config = dict(
    num_hidden_layers=12,
    hidden_size=256,
    num_attention_heads=2,
    num_key_value_heads=1,
    head_dim=128,
    intermediate_size=1024,
    vocab_size=8192,
    hidden_act='quick_gelu',
    norm='rmsnorm',
    norm_place='pre',
    norm_eps=1e-05,
    positions='learned',
    qk_norm=False,
    attn_scale=0.0884,
    bias='none',
    tie_word_embeddings=False,
    parallel_block=False,
    init='trunc',
    init_std_qkv=0.021,
    init_std_o=0.0,
    init_std_up=0.021,
    init_std_down=0.0,
    optimizer='adamw',
    learning_rate=0.00147,
    beta1=0.95,
    beta2=0.95,
    weight_decay=0.15,
    lr_head=0.00354,
    max_grad_norm=2.0,
    warmup_steps=587,
    schedule='wsd',
    decay_fraction=0.859,
    decay_shape='linear',
    final_lr_fraction=0.1,
    batch_tokens=32768,
    max_seq_len=128,
    doc_mask=True,
    train_tokens=259000000,
    max_steps=7905,
    dataset='wikipedia_en',
)
MLP neurons of a small language model. Each row is named by its layer, matrix (down: output weights) and neuron, and shows model dimensions 128-255. Each number is 500 + 40 x the weight over its row's rms, rounded and kept within 0 to 999. Numbers have three digits each.
A block is one neuron, or neurons of one layer that tend to fire together. Before each block is what it responds to, as a language model described it from the Wikipedia text at the highest values.

Description: Continuations of set phrases
L3.down185:481578536458513423465466496493470495487425540516549455516501534534460486522460477491449534579523495523511530491527526478437479535517517439440475493524494546464491470467503477457492527477494549480564490556498516476469531518449545483496491526530501528449451531533452484561502459442517477504508498485502478514532429535457504496499498453538506505468485554504541460496478499525523521487461
L3.down436:469456518554533522411463509435534546458451613498525462505475516571485510548544497466506558584449497562502543553504507547479573446497460543476447515477455561551486525416553510469450460548475498470557457510396508491451479507461487476565500514487477534483454562521481549528525515489503528521464499522509545508547566496527433482560548559504464533427462479514527426445517537527499481485493
L3.down564:540443507471446533565492476453502483526454522496529546538536575507495529524447442512436528518540544518511510466503529488547509528474547465451474542516500515453490463512504405455468466579449515569468555480465559435448542499493527485499515473487517515455498565456509519558537508495480510528552476522506490507531522527493580466405535515484422459509452461526459508489498522502549479558522
L3.down847:519524472482491515458526556523543489450436613469529455544504576541427469580547482507436493600493513531523490490448481553480486495482507480473511485509533534456458518528527509486530521485523511502454495545462495562477552533458524478445486510566522509439547509513440477490510498460527488506553526497403496544480563474505551521537459548478535508527494553495514491529471507426550474516537

Description: Mid-word fragments of unusual words
L3.down11:435393515449531502449531521441515496486528480444453513504511453506474535507525533574509479525517545486489518535516548493489535500527491453520465534506554444510500554568479477535496476468528468511517396482497481496456505494475555525520489514567515563533525433528511474476486463483516497546486557510507516498487488451564488422507417418560494512544521619482469480432497500455554505560432
L3.down143:469382480446498505497520437502549443508529541440448462493487529507459503474491573538478459523513524457389528574442481557554507518510508508502523497573494489513528547496469536511515530521593446512491435513549503523509433577507560495458448566518471528491541485491564430444483538491466474421520490514561537459450527482470500529486528520506491454487439551503503562540459541515560484596480
L3.down214:484427550468490549505488478550416415546483465446516519509439477523503509470496523548533533554543507528418525495460451406470528506486515471557476545550535472574501516516485494527494469566533410458502391476467498477415477541543516528494555516415555472455526457509484540545489505476557502465432519475522481531568491470475474535500516546539523482435478586474505414499531510594511481462452
L3.down933:493462458534537529476504512479520581439527543507475482528468445477465531469439552491538520584552524469555519567401456461501542481527503434543476457492506504478583559535495508550503581367570484489482413600507431524479498460524484534486488480524517532485483516388507544490483511473537495536512444503463532482541518517475428505522505499493489491526584537489503515504556484412515539513491

Description: Word-start fragments
L6.down112:477507450511525497506487467445556475445522547512535479537488526508581487475517522531492430444485508457555526430454427524532395490413495492502458569505577496505531524452502553516483538490602480472478457512443574411525513497594531440562490524579504482491495489458549483459496512511501477563471515490523467459420458513474500527432538497481484511489446492527498487429484483441442438456575
L6.down255:492497424562555496510427460469582517398507526492531512456530571483572478511451493502433480446500494545508430462439491479530446583477477452534493534538512524438450462406510521526604582479541495480405404448459549463459481503510538425512507507488472548424483506484513539474483513485528495512542536512441469548444501463474447440519525478520481455495457496424566496436479532436448479512491
L6.down325:543525497457532562615539501541542477518457537486639501506487484527446529512527451465473459601531473456472520566469476532524500585563517492504514491521471522526461454516486507488461546541505428514457487432461479472502433542524534523505513538441586483577529472539460471516493537480560519470532479547497546484475525540478417476564452486467494515540443577498495489416555509539517470497520
L6.down409:491580488522602518473523528433497485480459500522470500458522529511460479525471557530504452518502482560444516512467488522511453511536434482498478555474572505425505462530506453471477609538560454523518379528469465503470486498458529461485540500536438543486529452422521466511424465514483548563498506498477466535478603518500528429528445436536421480515447533539447577432467452490521520528517
L6.down418:468559438585502455485464491460543468565481530538504535513538480494501562492549517484469507533488526567497488445497468460461437530418507493457533475460515559496484457454502510514472573536572435489481373452566567496497468545551517515470473528447491488429413486515455505485547531493465521533458482511538471534491518555504454470468488474527492496487498473508490420430482548528485523545469
L6.down478:465514525567491459471475516502493485471488517556537499535459525479569470545467511499465499588539475518479545552487470427512503522435445542563461515523500518543447496517549521551525609636501483560472395503481455605428502506458569492536531534412527524462533449526568463465461553513551512489480533523428518590452594569430480453517473533551480548502504530468523532432548540520508537504448
L6.down555:443610508444537513576442506489495471507480557497598470480519510489562479506486512504490500489506436479483389465487482489558490548460525481426548461516589521425493510499470489535531561571557493523438342426494482540471419478515477534461577538499454526466501458526481554468473477506507554516527498501515460532477549530529402496519497564526489489495462508480473496398523461487503467486586
L6.down590:560449441584465449524509497461515548408563545447503467499516502449508516534415531561422423463519491561482524528465412494526519431579533523549531566526481494497499506422551554527517583524559484441511442508425548482482573488485549456542528532488469562514485489481561474516488446497475450456446476459459532553509506520467489513462585503453480441495541487461525512537517526481459520478400
L6.down686:514556543506519476526517494549473534476512452527454550500445510421468514508447503502414573616518436500462510520463530503548528476461445447565515525503471536471460461510526551504622580551564469478541387513476471495456495481528526445464513495518469479485467488486493468475518386495511475506469547537483535591540605443439450487502451514537476481474464555520454535407491504543558424505438
L6.down705:524501480509483489444510521487559502367527536516552520497516511478506526498517548525446522438429515530504385445500485522501491451546467496525428476491500565505461492503548558450509556478536544448521518547524492466479580425498538495542539533572511526576508478445474452365496477558488484539437532456502457604424546475448477491535526461464530394533465458469477457537472512484521477427439
L6.down770:459625524548464516535524508525474491462440492498508492546514470509482493490450477445483516546585473565518549503532493532557535506455512467475516538485519573501467418505503551525525636605572485530493358466444565519508490492492513492475516517546496512427488514453533466417506521497425527431512486472483459501464470510508464543465495473534484508452517468466404496453417469455530491590495
L6.down783:465566435497444455498470475523560494477453547473488504482495495501603508506526489446445530471525456630500523465479487521464558535496512413469459483505523479507443526428427468530488513546565503529423493439458556513511503560525586532497516524429490538487489448482481517487486552486524564501429458572515465464451432567529488444469526525472529546507563508504468500459459468472485479485500
L6.down847:471566544517537439506535445519568478518494501558446559491468590451503516463436526553518495501491445467569454484445516523540514508478478505499451578490530557492460536390520464487554569448514541469497438494499495428489491521484524533504539523438503521469498496514541480473509508560521493545524518500531496614557538490420481440508500489509405490510445435466489564489446566535570427511474
L6.down917:517517493534474465481493417503616465526476585538506534454502496529563566488552472486482432518468473462481540444461458569555517456536525435456538576533435572458526531455490483460532552531496462470459521491468530498544458533557533510573557457470542476544473498533486457443490501513500504539556474556586449507502522514502460452478531453470438495456474541513439542402501489551509457495517
L6.down940:495577508487480525593526519551548495496434486523494513470496540493559498498390527536464546611494458476539470546454514439554499543448509518536510618500505494480478444495561469512544492473501529526530464514499485491520592476423539513503588500433453497491514498463521435529474525524492495497533508485495440585516563502470439505535475515543406488472424493507465489501476501538537445500450
L6.down1005:513476473588460514550438459495497534463537505515544532448622545442558547491539448556430508499458549520438431507518524546460482558540524465460538485445503539512455461469519505522531522533492516541402399503492511454513436499518569520530565526459454506515481463528485481442512527533507526583489548465462452550466535546536459463552435521536427472505405563483501541505511440509498494452471

Description: Word-start fragments in lists
L9.down997:514376563353438503486536539519485548467493541511464539503507503503509502458659571508544470488480485530505514488521510509509542475529545552495462496531511541461505488467506485563499402473526560457490690508460509482555526514476517507529524498496507464499471530476500551514532507463517469475434494512522497491493498477502523523480531488500514631509488477511457518576556427512469522452595

Description: Mid-word name pieces
L9.down56:500563483471478495513417479480458452435524480515463497486530495510464453569422533478468448533486426614501422413548483510546529536461628478507512482548512492443468516448449566451484561565536443481488452519502505463557485505490548547491492475477477496598509542532482464497509566437479512530519481521556404483499502489479462487481497496555451518484562437474564461468496499470560515469499

Description: Predicate after subject
L6.down72:515496519499527409451505443485503569486524511512439504473409508474449531533460497518467604525494502469486493453425507449516511497497462519525461556502513531479507466459495521509497565546474407493501438509445452519511447560514559505519524483425506529528460459532533416540477520525534489588531553561510492561568585533438497424540502558527510516469545529471453569465560545504486446544471
L6.down96:500432537487488503563510543458537477518510545505421451435468470505517504526534436501544450496517591489510582422492487483448566480484529558472562511507547496546479477490490506480533482483453461472505602441453572495553469450509427518495512477470543483427433505507493456520490493488471443461573529479490431493544441493526481435481508506511563513476552455533517497514507439421479539536481
L6.down225:518548531459457465446516450493552493542429545505432536484475474459505489472516563524591470518490535517528464425452493470487595414492543506464545526504537513551535516572405483453523480534552547532488489453470505536499511459464545505504499496425459424482492410557502404519487513529521529478568460404488481502456484523567450451504459487531422469503557508473445488563476574517512529460417
L6.down327:527547488517537487484515408510518514423517468544542535488535538480566511507515528509450491483466515476495402521470526491490432500435410474509498454463465601492551458500521555365547477420503460491521540520484456487472542503494516503506509523506504531495627509496466455592513484519499541442463508467563531473472506513496507489470488485489437554534458527526542430413548531468490503484514
L6.down362:492499461508544448496557574477520528520497514505367500458516529490479497496491523516521469543503495517489475502489495454467507481440420480586519522499521473612444496532431502434490515513480542511511470411487520489429556440459464506415506493498445502436499454494550490522476473488442497444477480478451529512466534543443497480585486419505456521528509495503460529482480552594488520538453
L6.down365:489445528541489517468512544562512500582474551493487467421492511538473556498584565531478543622492512490543465534441460465500510485495476497502517495502536487500480474481488462511487542495482446522460459464522498512560461449468441576457553432494568540509428468467500478456506467513521513573467490503498449479570588494461409387536441456555469416517475463536443522499496446575457465470497
L6.down490:485548503497434488467514485508504481507508492509505522472506490515496509498482504523497506466508496512516508500498492512506548508502511497512520492513503506473501508486495504576499516424435480400503339549513506496491520492504505552530521499498491496502508510487502510513511517454491521505507488614520493505479491502491502487492512504502398669517514489527475465510477536481504496491479
L6.down495:506560459510486510469555440462493465530494490530518505469463495493502593548537487532542527451466536510558536474481452504530499561511475489524444467477549466482451476449499482463494483466463441561449551450554529412556494519516548512551537473435479546542451479470537518518485489480496464618499539472490430466567510504490502361482525469502530500514510483521515521470541502494580475530571
L6.down518:475533508520523534554526517503476453503510449540529491491513531585585482478527471509495540554510474530518477562570499435456495582496457510487531454501482424549468486558477471478599369478452508570532569496509480529483531505446438475404545465449412487407528512501456468525439518515560503493470521467477455443511524486496547491524482448531506539470529512500473510522448481538545505544516
L6.down572:569471506420479494448535523561464575487502491467543522481557456501541526504488485538427564442491514547435486500538465511600502455502472418492563519554464481560481489491555510421538491565479520511502415500507491502503574507487563428477518497553439572500494532456557483478486483528455489460423477463464497463468413520434474553462583455492497466422469437480453509465475462518508447543437
L6.down685:507439465639479521513520469434509462499556546454585540461486458525431515532616520549538525518483476499520500490491521518546589390555525544551469390499439479468488509494505513458531460524513439546500544519579455500460521401515481548569536503479442555555519450497467473449475434506546491535553561472443494496451538507513489549495534497455531516504529517448525512495446564511513527452485
L6.down726:453500533477522471502485464457545451550510519469494506448514463489538577538534486506490496501456472442543557423484476438560411510514529514496447542535581537448436497465504488465505518510494431485455627531457535483514491518469456508572523542399475491413477459471513444512534520502522461584475510528548479523478506510449514470479515553491515562569487475468449527527601547545486485529490
L6.down736:571483478548517551540476489464493501493537519510495535482465475482392510485600465481510539518488537523438453437527523539517577491514446503496528508521473465499512478405489463448493408440466528511509494468540481545476487450496394512487520518421399489423507479533425453590512453494461468427541544465518473557516537521514535502513494506444598570471508506456475509454535518485552506593432
L6.down754:555507516549540480559475529507553495498466490498469508439552556519543484507464509539412560577515474537522470531493538474561501537521438522556483438527512454498431523464494548516553443551491563549466542543483493581474527461459541446520531544433460502449455481488506391477489480487505493522462552406497494520456549521551478489560496507448411516470466508500479476527512521573529501493463
L6.down813:496542495539447478456511486514518467507488494497525534462505512530480505507451516524512502470511504490520514506491486519504525520502506510510541486515483509477507503490506496564487518441455481426496329550559495500498523497511499541523516502508504494520504517489506499507525513463500517502523484625513493510484496500503493471493521499521441670514514482521473475511488537505492465508506
L6.down962:526469513529473497492552497453520528535496509468455523480451486540579474505580522500499560583492579464471471479480492424558529442453440523583530498530504561505471511489490519409569467496480436469493482540504492599460555466499497554539521461445478491386457462494516417533507450461480452485502517446487423484550510489462485423488532532485543563516507433475459498485470545512504511505431